python train.py --d_model=576 --head_dim=64 --activation="gelu" --qk_norm=true --init="uniform" --init_std_up=0.03 --lr=0.0119 --beta1=0.95 --warmup_steps=30 --final_lr_fraction=0.0 --doc_mask=true --train_tokens=556200000
MLP neurons of a small language model. Each row is named by its layer, matrix (up: input weights) and neuron, and shows model dimensions 384-575. Each number is 500 + 25 x the weight over its row's rms, rounded and kept within 0 to 999. Numbers have three digits each.
A block is one neuron, or neurons of one layer that tend to fire together. Before each block is what it responds to, as a language model described it from the Wikipedia text at the highest values.

Responds to: Determiners and possessives (the, his, their, 's) opening a noun phrase after due to, because of, upon, or for, e.g. "due to their manager".
L5.up60:469573490530474481497512513495492492516500480510518451503500537468483506492531509501530504498492478473514514465483522509476483554501490489513526498504508490489490478500513496541499490448484461508471504513466507526519538474513516486482459486487473487491439536487486530502509531506481513488478495504479520568472466485559492500492523488476474469503532515513490505493444583462518520463554485514491466525475499496497543548540487476506494517473553468549511492498554489484494513455494551534520501536508550532510502481486508508493462482490483442498479493514478482527488507494514519504
L5.up127:492500475500523491513540497521460501497528486452503508461538517489502503504488509535497512489484502465466509508476521530471469492504468489468519515465506483498480522460526480517463504530494472509493493491469499575474503491510518473482474524462483473491477526547487497498551522448490515485482513512517533523477474498551477487468498504492502473470523499506502548534461508516510505473459520526467482468474485461559554466520504466476485480514491494487472535494520511500466519519516456533483459514473515495489521504518495475521478466501551480460484471527506514491506523516469508551
L5.up1135:519528497498521480438466477442485526472498458503479534480497520521527500501531496468490504504487545532519508490491492496530472480535509473471504519479477490516508552529479483495556521454522523488532474488491478499479480492514491537518479534512462510520517516512483487516515486496457507509504501491481521503516513483492498516488529534497469509499454534483465501503480532496493487459519466567488466484558517513501510467531525503517512525483468464538550503483510536472490465504520534511536488475451483516447519499517518469532516528473498492515524555535525466521543510550481506499
L5.up1937:505520505524523471493487504510473468515519511475513500463486466513504455502564444494472496459559516506484474568467497493495483509514501486466456519516525523536510549491486529543525498478507479467481479476499526523531494501519467486525504527512488476470511542500518476494544533491521472487551509472510547498465473513522467512519474511489475534513484454530505529494433469503480498515544455491523491465510525524491496492531522563462472483507514520504526494538521508497542501436502514476484515497452522499495572477519482468526518482482521513510466536534443517504528484476516495481

Responds to: Last token right before an upcoming personal name: role titles like Representative, Champion, writer, words such as of, by, daughter of, and table separators.
L5.up259:519473532529543507503459502477494468497459524484485464522476527463529488497503456461506512505501488473510538486526477503489500524515474501484451522466527490513495492512504526484491495491513525468491480479497505503529528480508500531507504525513488509505478505496505516506498535516472510493495484446512505547503459506473494475478449469512551511505511488441520525501473490508506422481493439506457519515504528460538527511525519492484490532528513493519503498503473469525517539486495517541482499483513529479485468460485496505504498474498502494533519518519461502482530513524462490451
L5.up1053:539487521510523564472445526543493465495510489483522532474501500507508506516455463503531521493485476499502505530485517448484510510488482510531468487519481495486502481500494537469473519492471555451524530497491496455519514494461534472530478497479519517491528502504487488499508505496463537470508525464511468560507490488439507478569507483485500482516519516507487473488462491479537511470503479495470518497519512452508513524512524506513504476533474521488485463493462461508515512496487515490465486476506508498488466485496529487507488490498531514523473554528478517495549491493519582504
L5.up1145:514531492547516463483498504480495513506479474507532509523500527450516498497513493484499503561510442482515514466493482455490508530532495501509516488464530514481503507484521519460462474536520502516495491462472517442525531520508529518493506484473494490485460491524500471481463518505533533503525500489567502531489487465531492475488516479495520530507512503493473509446499526456521474473487458458472514505518455459520533529523534475450480534527457503496465475536443458503493538518507562474521529518505504513487441469443499438524523484455527472530538501501508521511484498563480485493
L5.up2121:500457514552509486464534479497494514513503508471527485503495489478524491480493473512480518533497479480507503492503492499524522525470500488492518478515464504486560465526494494503433469467497507514442484535417513505505535532487457476488496501509480535488483468527496544534495485490479512522537510461516495465516490497476535483493533494475494487494522476524473496508515477521513496487486466537460515511496500496521479560501536543504524501461468512494529482512503489537524517530511481493501462524521498492539477515508461477544526553500487518474506547532544550508525519513515508515

Responds to: Possessive endings ('s, ', ’s) just after a named person, band, company or place, as in Freund's or Spheeris'; also possessive pronouns his, their, her.
L2.up2115:513499531524511516493492517524474502495563550490440482511526492512521443491559527506486513546515521546517513475485481546497468511513489508530532527467542513552528513549488534539476489481479504465548474542515475519500506513494556519539513497523511508519460500425523480496512535489523479494528506494486521502483496489483443548483513483548484469508511483504503514464414478491519480523517492459473456499492513480511537571520471509534523476522492459510520488492498516498501485501517520479510488471475504482460518529506513489494541523507485490501498527520497488519465460459489496490

Responds to: Final word-piece endings of Spanish, Italian and other Romance-style names and titles, such as -o, -a, -ica, -ín, often in lists and tables (Casa, Araújo, Martín).
L2.up232:493497507491530509524503442483543494427570512507503496607504532520502469522477469494510526531518475517494508521484511527490496527508481510507432545508528533500491515539509518520537487534499517477541514522516499502514492481525488509494534468459475491492462510507521497533484504543467453452449471495451549495488554496473517491512505526501436445498484528517491483514496483511485503476479481496473475515491523514520514541471503484493496508517509515486501495532475486538496515523511476494527491477498470476468531498482463509498455485467516471514476467488514526503485491472485520499

Responds to: Final tokens of place names, mostly the state or country after "City," or the second word of a multiword name (New York, United States, Quezon City, Los Angeles, California).
L5.up976:504463489472463505505503469498482523473484547514514479484484507484528456515509500529479487502498516553490464512447472537531441538507483481490505495497529499483495475519543530511495486504511491493521484472520501490506529554494515486491500506472508490486541521464524513540545452528535488470503499524519514470459489469532486470533545528503513520497543483537479466511540522489494502491490511487526500492488492458449487449463503482509511500496460471461513526468501504505538492461519517507445512504546470475470548481481498495474482496527518469498506511461516475512440525483492462513
L5.up1685:471516507487488490544500540483520508505469472539523529516457452516508466449461503484508498486519495488504448442508498489537471492518529512492508517475518499496475478496563530500520505457504436487502547479487536478507530545507550474522497518513514537538475442521513482512543480436500504496495513541506510521473492532521495518481492494481493531522563493512487489506521524528493521500510494513556526466500493488454488463490482477474495466499484492454466501465580477527490477532524454475457467496528523497525491475455470517471523456506476492473518492466492483467462513492507522472
L5.up2123:467496495508521511493474474489480475511501491546533508490508493497511521494482483485469509524479487507507467494509497500490504503504539460486492500507523545491511462474506500457512457498493488487515496483476488512477556511492542520534473529446517503495532487503506538511478541477535508512509532495492527509496513533492477526491524511520543494502573466509529498480521507513542503498484500457538496504509520501438502474483504470506483480530450485512477512470485487500499516466518502502477459508502487522538532470485470547510523465534497518487506508522515518472485476521541505511
L5.up2192:528518462486508531478465488505480514485493491517494498490445477486531511497502524501553489474516497505514511492505494549503482499507477473468475534529464517534485497504525487519485492503485467541497526508520492533516506518478526504509513506468486533502513494492509520534552497473469482444549552538538498507503501524479486511476495531502478540558507478507467527506530482462496488519473491504523446515506536488487477509528509455509550447506491526473489492446504509520484501471489492494474498507512505509512489509520514422475487481537489473508447474482489474543488510486488487490

Responds to: Word-final subword pieces that finish a split proper name of a place or person, such as Burkina Fas-o, Mad-rid, Hitchc-ock, Pasad-ena.
L6.up92:532537527524484446494558525528517524461491493501494474513490513512483515451446510478476498530458513479503491482487496522502451518507560479456530484498494534502483508481529491499473508471477508454509474519456524497516501513521453521501489489545448483490519516466464505479487439479469500422475537487480510522478530534491533489504470524470514497480485505496507503481507510487499475493487496521519484552537511471513460477512481489496443495521504490509476493517510460509541534442500479481476510498562501524508542480508589514485505484475510471496501492476503500506511534517491491522
L6.up102:519476492499524535524516536504523506536477518517507500488508502480456486448495525496499510509525476524541486453502536504515528514496524502490527451509483498506519436492510536534510489483476538511551500509506478524480485454460507476473527541552485512485503522474528538489576465466532480491490514525503493436520473484490471466511541527499506523500457577491519538520495513530492473496531509475472503524506506500506470484510508495488473520517493488479504514522485503526541515511534471489522454447506514531554527513508521514512534496473561455472528460498487451474493515477522513454
L6.up279:511483526472489487559521474527535533449475491557510484465513496457522468475506489481497531496479488464522515479491491521483506530543518491473507497510492502507539486476461525491479518514511499470531517570491474515519487517529490518497502458470518438520500476468513564521548486489547511479511518490496461493514487509548471472506518540563536523520515513518491479449466457492549487520489482519491503497518528511498466462473498494504503499444518464490499487487489452504475475516473516510518516515518491561494488502492456505479525472540449464492472513510528514500486458483483469506
L6.up280:522521518470531503550502519517511497480474500499494447490508479482475515464525512512508553477491511509567483506491500466489522478505513495518491483483485540527474487489518500497491559506531561567481493489505491547485532515539523533491527526492526527468453503482511465500498459497511553511521504495512456471528526489514514506544514526517496474517466469546515519508494476445457458439507506524524528514515493487490479501529505500503492464501507478484483453531479523511511464465488518504489498530557483490551492509534526489474508490477471474506504545519459502483490503529535480481
L6.up488:504509483485454505519489484466490532469543514511466491497502521525518478509494465473494462509480506492540448461455528517491474499530505502453495510498506528488475485531504502515460488475499475558513440517502525468485547495514523517464487460552519498470533494480500485486511520474481521482459518493453490483547547511493465486553510462506531475542503453518547505492508476531501483496463510530496503467505562487517492472487472527531497510498497474442483489508476448550449471492510557508497478478501483532521499476493474571480484543492526473479463491512542486517466496476510446508
L6.up489:474514456443503485551452450507525528478484455492475482479487536492467503495528508513467509549471538492538445510505503499505494494484481526459505461486497500516508527512515513467502546519480483537498484479512499486518467492539503481498536495487494517496532486506497473518470519505520491447549508506564541504432510513499494500460492522488471475539508494475524472535489518540540458478485496485522512506503474470487470454500495500515513502529549485526514475488486488492531495527481536547472512463519493510501470489498502526497540453477506489489460523497506467476463516511487466441
L6.up777:502502508517545520537459467490538510468470521503498508490528530514450482490455486476501514486487519527505519495510465514476492499506443535428449514531538548501515473534547514481492525534436517527520514474514521540539506528540530477482535539479494540502508508459477463552481485487480489479471516494502527474552474519453515493519518462502485508525514472497509502534523455492477513466469494498538479486473465501511509465529473516512495488516550458488524488504472473506514493499495521494529480456474484486537527471466475525483530472524518412519492470510525469500466495537521478509
L6.up1056:490477490475535497522485468479527542473556515567528503480478542518506503457531472523492502488485517467482482499494423487498487494522475508496482501490501507501544495479535546535468506511462477498492474535496518500512521531512471513500494480497512489498463505492537491501486498507506475491488526518503526479513507491469506491456486487501489470489492517469524465511515474531493522474498497497501464504543492511479473526533499480498511520478487434515507493519441513491518499487448505496471493503483528526558539510500504502533528481497458521489511493476493479479448475506498497544
L6.up1065:498481505519501504514490464476514490472508519499492495543501548537493436481448500519508531496481541510492497512476489476480505453481483483506420527505561545486485467552504513488525480501525475516493491462483476527510492503508492491517456480533501509471468540489539527521482436523471510492504498449482476470583555475508484535557507483511482525479485527500492495534479500495494524490495518527475470498468493519524513490486439488477519502504500483494532508518493466549518490469511504483476510469504504486481479472484516494446491479512522478520485494524501538516477484508509501441
L6.up1126:511425490482477528497517507465486506461507485504516518466502564504486428525495494527501470536479519484506500504525478495489487469525527526412503482477534530520455480461475491516491492485500521522457467535544528518515521507484492468507487483488515524493502502502495494468502522551482571483491500529485523474485471501514471526464561485503498487525495540542523529461514549483503521473514484508500499523516483476438522478476506522476491492512509468467519439512516498497500514498519497534483520501532500487478532447527492536483493486495517530513464497488515486478486489517527554482
L6.up1255:473508525529459478482499488539506509466483525515502497492521519542496457470477501506508477501476502504497483513461529538487493495468500476483478504458492495505513510499484488498469527512502509457502471523501449450517503515517538506430453512466529518499503500504531521517471485491497502510494504535501530508520495492478488487502504486503516487528492429533491473527512469512472537519503496553479477482532519495490518538503503465541513526508499490524536523522486506504465512481520463475511463497505488522505482526529489495501508515533474464513456490500528460536449502500506517515
L6.up1362:516459490548504477514477480503527510480487464506502502496507506494479426477504469518556494513506510445498473510460454523495491502496500513476473490507492477504507434496570494519481502497501519503508444504488506509499532497544534524470498487468507508479522495518552487475509495462441507481482519492496477423483456489510485512485536556499534499526495539513563482457490499525518516468475496502512508515561515522511482475528523461509517478487512508522543481490480475516488517473486520498512505482495517526524526469462497497484522487486492477481513490502510497513458505506480487515
L6.up1729:449467518544492524496526464506516498488489542500527509519499520493516515460492512487492513542474518506510523489497452514488527532450530472485491506516477512525516490538535511505475498487536471522509497515484528471504516507516516492479503514505542497470545527459514535481480493538469493482537512522519520503523465495438502443456502493471493516551522460566525509470521470531519525492486484516491454509536510472470495532534492481513532496484509499452496487544501471502459521513476486488541474495514472510533506509523472495500504483509457463514494494492511509521476500541547519496
L6.up1814:498530515472527518498461476496488519460495518501504483460516539497518528472475528500536516532464511478501503473454438488509475526519477506477500481481510480508469471483493521511487509488483508536498494551529562480525526504535492501493491536506522504520525507485515513506485502460475512518493505530487484473453489468576466498493500534527511490492502511503532510474501483480489499506448507484522472470485516466479456490454496473507489476529483484512493481475496489513466479494521486527467490506485514515465494502491478486509498500484490472491471467508546505528480465514517498472
L6.up2027:526493512487481470530480478535502495478460494495566515506501524551488508495497500520522499518468499498503489469503460516501496479511498507476489483476506534525493464501514530512487511519477546533503501526513440488509532493504444512483466541464484516517530507498525517525446480505511544504506544450528526455430502514519508470511530494499508570547492488557508502467561496507493483480538461510500519541480488461533482464472482517487502509526534500480549490552462489486502464503527488540464491509472480535462525478479475504461518499541532461512485484475511465533447509519494502503
L6.up2164:511518506554527524473452519474515519453496491454519472483489524477473545482484475510474464526486476466490488443454467497494530489497491502444492511490515503492463499519478520499552481535509517521509496474519501498487504533527536467516450455495533511528480530498511463455495510436496492519509506511540521526527485474502499488510524545509454485509531518510527501499491472510496501474506488508518494525490500466480520491513490532509535514514510497501510560498495493510544521501460543562507457527462488495556497496513471457514506523538514451507477519503527533464464498481527504476

Responds to: Title or category words, often word-final pieces, that a proper name or number is about to follow, such as President, General, Hapo-el, Stage, Section.
L6.up424:513510486525472472474491530491515481526496493527526498494541515499523509480497535533523519495484531504486501485505481497486485522500506480489457492504489490477504534472463496511513494477491544436454494474499486493477493514485524460501551513545504519473520529504500515504493530498479486516491494499492518478486488513494476489439513517485525478484501506494472550525486501509533466497543499506472519527551523506527516524476495525496486486485415516497531520488507517478529509531531514569490500514546484517493514502579514487525532510474486488556490534510518514519540455477531494532
L6.up498:518510515537473528454479487476511484454468480488505489474533524454550513480479517480515464487506480478507523492507527522493455540466494524506473444506483489490511487490524497558474457509501501505480504521474468462555542501523463524459521520518506531498473454522513518488472529523477508435515457502513496494524484547519511506509464514485509521474553517550475543503526471534535487538515492477472527535443503492501512506524527454498486509527484463545514487493498501501499547505481509474562482451494499494504519492471494451481500527532513498498507487506544558536484487507486520518
L6.up556:533516535507483531498510508500526542496489460524492493491546475504532482486504478482500484556459489540479519514485515475502515492469491536523484518477516488497480538500537479492549481510503532510479567492533489508512495456500479467519517492464509502520537541540508474470493507481458504515502520522509535532451502489479501493508489482511456487512486513524512475472493500480504480532485539509478524507517495476514511462485523499498491521550478467498520462502438503498486516494456514496486495478485503490489519492499504554525520465517496478489477529525501507496512511459512503473
L6.up640:512524486482499489539457514552528493452489491500491466515507491535511498487459509512514536497501504527509529542513519549446479494469481484495457504470451494512503481476490520527478473534510501540468529546512464488513526495497490550501511489479463479500472521496529532514471499501448480512479455499524542505537526465513488537498514529498493513519475533539441486487486473514499504524516487493514513510528494517530502493554499467530499503510538527470482531487458495518479528488488547485454493457520506495496512462493471495472499441474528479535501507492484472480504504516454494489
L6.up718:494477514468466529512430490482473503494508461523531548512472523509535490465478508499495555514512500541525515482526512503512511558490487505484485476504486452476534522519491542477469528497467471460500532457517462500517535518500533483472464525500526524513513536531541478534498483495512498517490475532485503510498521558526499525474495535524524500455456490526464556481478513475503491476536493460517484519497494478483530502516495436479473534516489492496484491508480480526540508487487512506528503545542489504511511483467491506523493487497473475498533483503485517477487496493482513486
L6.up1018:518484515506547501478498500488532467468493500520510505531467505485493523451480496508523463469481492480534569502476482544513507464450477471519506506470455538485506516481497478498519511499523515553540459481516540489464475477485491454524499489512537461498539507506496526496487456487475501500476467515485543495488506486499499532520447452487554536493519496484516488498411529501514458496517491497524431487497478519489491510497499457521481509530483469502478517499499466486454506529458490493509497501437467545504498475472496477481454493496509469527491479507514520494494478473492486484
L6.up1043:520520503492493501484474501488508481482437494529523495516457544479512506495514485487494500534497523497531527548493518517509482534513524513455497498493522499515516505485480529487467479501482522522482485424539530520539537501509493492465504474484443507521499488487517520499469520464449516497534528469547531517534496498545491457490535488481555520511506528478472470462446521525524452475528477459466507490537487504499511520500516488492492495480481484536486495474442505503504512514525494500505520540500506475522473481443482494531483506517512484532536513512476504483527486521467463474
L6.up1109:529530523492507461498484495524503498426497475530471493476483508520486478462465511475491479487486527527530478507532507529461501520468473514524503513490475492504489520456495500502518458536493493537506486533499470516501520478501482499504453500485494576491467497456518516503455487467471487522480478483513553535524495522459477533488509527493478496505493460479494509515478494548509485479486516456494522524451476535496488483551486500498543485496510569491494573514483496477500493464529486488514493526479507465511518492502474483459475505514503493516522490506504509465540472504473512513
L6.up1416:533464498490533503546507501526526516490528468540462496535468521475466484496485497536519482482485531496496483530498518507512515510537522509526496516508489497470494498549498491516525512504517517499459547455517562516498513463484504489490487514454540440489475496509513497477482514533513515511471522530503495560517525490477505509490455490518506494486549531496508496463445520512527485482473486457497516501494500453476514528504505501533485484542487512457497515508521483504476519506488514473510477513467489472500543456526442533501538508467499473505516517523475488528512506495498467480
L6.up1648:475487515506535538520490498527506502514527518487520498445479481474491539493495469526519533526530514475459499513482486484503525465483524520505492511493483486533485481515505507488511526484497503483517575527474466490525472507508479538530512509493556477499502503466481482451495499487520519523518550531483543553555510517505492464515482503537489486477501506513470477454482470488482525492489484512491463502519533480465538515487537430505474517521501517474486475507473471534485492503485495453531548495472507483521505517482507488512503476531479511482511534508517495503522547512520535464
L6.up1850:555517477501511500521490511511503539483497472470513483506546528499506457497495529495522444540518480468452511517522508528510496498479531514550469476512519457482524487516493510492506495457543504534517479469497490450416530486484535487491483494487461487484523454497501528506557503483526509476516512507496465485562512486507503514519524476524522526488497487503498494506472478510532505509530537443548494529528494515492517551521511509472463512480515446510453501545524482495506507531484550500517547501471512493494456488543508490486503480514522470519464483513512503523485516513488514487
L6.up1858:526499507496472504510528512510494464490516504553473507497479525472494524497523459475520479482453509510518511488521506544476546505505443501446437463485462477539530469476516544490503468522510552477488498501488493484491468495490515495508433507472503510519530509590512491502508548485511514511507477483489532552483539503489490514516462475512504522503528473523469503456484482504490456499454552531482499485458492458522509537482492474499473514532497480539498506477523451464491523509473520529525521524544515516494514439457491513485502510484495529538482508516475503470470448517511510493
L6.up2057:512490503545498500499511499493545506511526526534478487481480490501515577544471508489503459509482505509474530475479523494499505433467488487485516503455462456483504514478516535525525478511494478502497514500501503456528434509505481501520466553497474484524523490510475461473516539507512511479516507543507498510551498517505501507529495460500503497490515475508462463496488483511478459489506504492486485533481557507531532462501499545504497501563500475453503507494544482522411483474500466458432491455496455469527525511498465498464506510505492469499460479506510510519506485477483487456
L6.up2118:470504532532485460514533507522507525492544489498534496491505505483604511519539490500456489519499469532496489465463532494469456517487477474476451500483510491510525478501498500478469503471496498505493475473481511454485515495499512495511507510499475482525534461462464479468469545490506551511509491534504524470508495512529481515491519524509519479476452460493439537504465480452541500494527517526499546521465502505462505473516490510492513498470486490504535487453503478519536540498478558492542513498502442497506499479513481486484490490529513482517514517492512497496489482523493520467
L6.up2192:521530532511520538501508517534477483480444464558530476515501551471510506503456469514536479545465529515533518537480509552492488490458503473488492528486469503473487518498550543499543489504490494539482533504541489482515507484493491546516478495489498494495521503522515483496447531476479541476480506488533526463491532543476510503529475469504499503489497529512455517511492511524509510515512509464541514506511469489480509519546496504451481485509473461519538471471473479473507507493493527471521490496511511501454529499457483468471443508470496492532460499519474533512463505474483502481
L6.up2272:511516523503485441504530520524514491460503469511533502467449512482509472476493495491433560515529481474499491480519473472476499479500511543533503476522486476488481511468515473519498456474502473528494505446510540532516492493490507548486499511499469477501485508524534488490413483475496513527502520495449474498494530480513490484472464452527485497493436470468502484489515506488495555483478504445478475501534496509489518499546511491496466477542499506489501470450541481517461557500511504481508495477497496519512512525508509520512551499503493500486493541513551485549514482556503528494

Responds to: Mainly the end of a title word just before a person's name (Senator, Representative, Prime Minister), plus line breaks after dates in match lists.
L2.up1157:517529521502520454504498516516512475534528482510528463509502516445530497497515475490535480529484508486504530512500528516459479490471511523502505495546476511494513521526499516495483523520510505519483501480498503498497533466496510469461533485468493503483482507485448479495477511493479527494495473503472503515545493524475464496484471501499494558468505475507507520545485471545498461538533480527506478542464542472487538549503512496529477510505492503522517474504519472478524534495473536462461462527515507486457547418514506454467511516456531533540534507519487543510483532489493482485

Responds to: Possessive words (his, her, 's, their) just before a noun, often in biographies after "until", as in "until his death".
L6.up81:473498498490537515530512478503498540478511514496476440506532510495476468530460495556496504480501535452503460526522498480498531524463510537476512518503487551532510504513487499485461531503498477523482484525498498514485496532530517477492499498520535489480502490494537483495495554536447508477550522483522521541500482461506466539491509513532519492444532510515486499518491494489482519494525492510544494529547527479536551490500538500514501490442472486540468497452527519499488508522479520500526506477509508509449480478457508472457502494448502469464455548515466535494542490460503496511
L6.up123:504529514520503512494560509481476506528487518485523472492430505502533444534546505519581479486497465506492510459522469509515502535451498484535503492486492485497431462503489552551537525507508475529505529512485510496541490470522519504508538526510508473535466500495521510484452557522523459520524535492513534538459501513450491469481516499482478484470462466455480530524510523520484484480549485446501503505448524498506476496522495492553487456484479443475475482472533517495474464490522529486492504491473538494530486508483545512470500499490500517517489491501441497513536467489490461536
L6.up248:480542489464492556517503486499523519526513541472494481498499518519469500507533456471518504524535552551516496535491482482481483514499482484474504533462525530514517464495525457517523538492499496458488491475528499551481530504513476465528499489478486494484496513471439505468486504462489503497505486506537541510520534484515454472500438524525496483468525464500520513530530503503474454525482503519506487494547501477498530514530498506543471500470508491525506499487535506449496482506529516501510494487438500505493487504506563480473545553494528496494468517531479521515486515488471528560
L6.up402:446517505498515490523557491488495510510504467471528514485486521503446498485485510487519493489488441492531481503481513478528478485477497478523574515503491499511522509531522518504511491513518457484480535465505504530480510500509506526468499516503494498519510574495510510489485488508524478450500508497487510559495492479495477462534525493536491497504506537517548484483554447469491507506476525419514486493509524483485509483528505510509465476492519444528522464506491494485496501543493520473504486477485483467510494498502517499470524479471515472528491467490496500536443449449499502513
L6.up406:489476484473514512491515506505497481535503505488472482524460505498474494519466507504478492518473493498507465518500481525489473502534424509466511498546479518500490532511522482498510541436499497496546471485498504495547503524473570507490501506482514520484500537464522551522492478480480505464498490513459495469447476534454490493512507486524483485486480513488420477519460525470542556492527447467486469536460548505516541485513486521515483485496481438470513509511542479489481492516482499513531519495512505516494465524442526520468486507494478474498515518562495561502520526519502502486
L6.up471:480475497479504478458503540478499504527472477489460463525477474529504498476535509533487492505498469484490522498522520522529565532522509509496500490480507509471496506509496462525499508473493516488500512456505483546485493523485505506492454513524477506498469501499461491473481530470534459496503510533531474496487472488520487523521503485493508527510500487469528542488535511463505538521490538524473508434516506481525548476530500491530469510564511505478527517501509532494508506528491513493482503507477506500491453499485504491473540491524535515465517538525434460491486538485489540493
L6.up642:501496541476484487484488499511489466465478481509473477489532483472490506485542462462533531491509464496524517511510515517519532498507520517505496495502529509522526461486497512477499521473525496510520484523482472457505514514494479484474511461532505514540493477542469458451551507500491521544520527535502496515492522472539478474477503488502448491529532523526470476529479481489509504482529494513480518517506501501471502504512516493509480493525517486498529505475523534494454505474497509498519527515503482499465473451491544513508498475496545489490501546520447482516453435498540492533
L6.up731:475510503518498526509504490486506488483509505531533489500526451500499477486546575536499491496488551473539506503478512499494528524544511484522483526492493493470539543496511484524545518472538486459506466500459476506501417484545508530481492537534516488484521517499469481457474556477514513527520534515505473522516498491493521535485537493516530524554531547490461468476487516499499530531497502498514507484492480483470536514473519445513491516486505521460477494495500507532549486521507490478472479497506497519549518473484510496473508519472476496500490487526521442505521502515497477481
L6.up1051:499498541502503502518505513510500537502484500516522527505555484503494485542541546490500555488516507504455479494534469508517494504450504530516501490491494498474529481452466507490460539521468469508519514460507482489539481480555492507478568514540482530534465503524506532480511510552511543494475502474512512516508509488468466492497513485498513487509522511506458505473468489501481514468515488482538487492485520473521477509473519509520440457494496484490548474545503483509462510530537498487513499479498515502548489518509512511515542535537510482527503481511472531506536560474505531510
L6.up1102:450459479521536498504467530543500493473470457518454498504473514488521482497516482464486484504470499496515471468485529483491510500493545456480506532493497523521490495490476520461522495464544489492496505529499456507536480562540498514545535473471518524502519485516529466502497507447509507513528490520496542531457500518499474475448525478572526471513472515501491484487462429477494449484518477451512514461493509478486501521496469479530515532480525503483520486486508485488440481500471477475510484474493474477453469479495500490488473486465504497487491523491514515528534490509479505486
L6.up1181:494519511512527493506510513499492487505517497475496465466511539500535484498468507492533499479528474517511434537513539510464514528552515516528523491481546496542494525524497460498481479561508477457537513534486499498491487479487524519508537481482479514483471501487494490521477508526485524493513492477488561547502478478491472523462467492522489494417494557501498523493443504531552453447495492484500468505471506502515513487474495493468554515459499484521559542553490515530492512466509504541476483508489572540487509518465496485483495478572460474508511500537454491475470496472505502497
L6.up1271:509513502471531510537507484559531492536474508479510522459489501533472483491485487462512527456505480475503497538446502553500456518489507495476530530451525518510536524526495507533447508479502492491524524538453502511475540500531509497492499507509512492502531490481524494479497489474499499483489505501491550498480461498497476507471489492503511523520530506504509557512524478471538496521519532545512488529451540479505508519494506486456487490491484511475503503475475469464479516509490484526475508445541437492483514510487521522465554469470527489475515462487461486486497532467495483503
L6.up1321:450534501502498475490505527514503499525477494532465506481507490497457475472510504482510520470513488500538490511466498475458489556540499515509529523504501466493490492450478509489486505464539502475497504484489532515519471523540533474489460530504477463480469504481489486484515532513500495494511509529550537505449520518504483494507499487470478430468488464490503442539471523518527547481535477460472544544474465537518487499528530464460461515489533514470472475502494456523523524506474511493521512481460485506493446480464529483451510508490471506496546534505503526533469494487516465512
L6.up1358:516514478462460502506481525499505527483488526478462482506546509507473463550533461515519474539507479502503486477469504506509517497459518516457493484475490488492539539481508506496499566479508529487521505471488515465513494541519474534524433525491506486513488505521509473484482556475468527485474515491549505528516527460538468524507496541567467502504482500514497499515507556480513484534486476508516447510512482500458510493523544467530450470465505459496533537493489476500514491495513505503471504501533522529543513478482495483458534500509502490509458498521464514545472515493489519502
L6.up1966:478497528500491540504444525496484493498493508498466478499449505498511453543483467514522523545517530471511477515485523486493525520504495504455457486508503549511525511517508490516458520503458483467525539486516480474466531493501485492477493518544492531519500508494481521497472508463541509509521490487521471513461459475520520523524507497463486454478513509519420480444515525465488524526576487479552490553473492548544468525528537477492493462495470482460495515498510512511502473536524491430507485503516514512514480467462502481491513510543538494459485500490480491506513493493476510491
L6.up2229:493488475467512509488514514519481448478496517518485537524482510503490531515560502528499526490516508518482527526491522482462509510497511516469502508530547456489543498481523488533489518462503479505528534475519423549517466499507511513467491513493468537474496463503532491497484486535493484560458514515502501508481513471516524502434473513482460464459483471511444499515498475506536507503494491521497484501513504516492476492552513486537521529484507454495500471505462503478484504485514501519530528494526512522591501450526513515498511486461502508490491522541490518509548526518500513500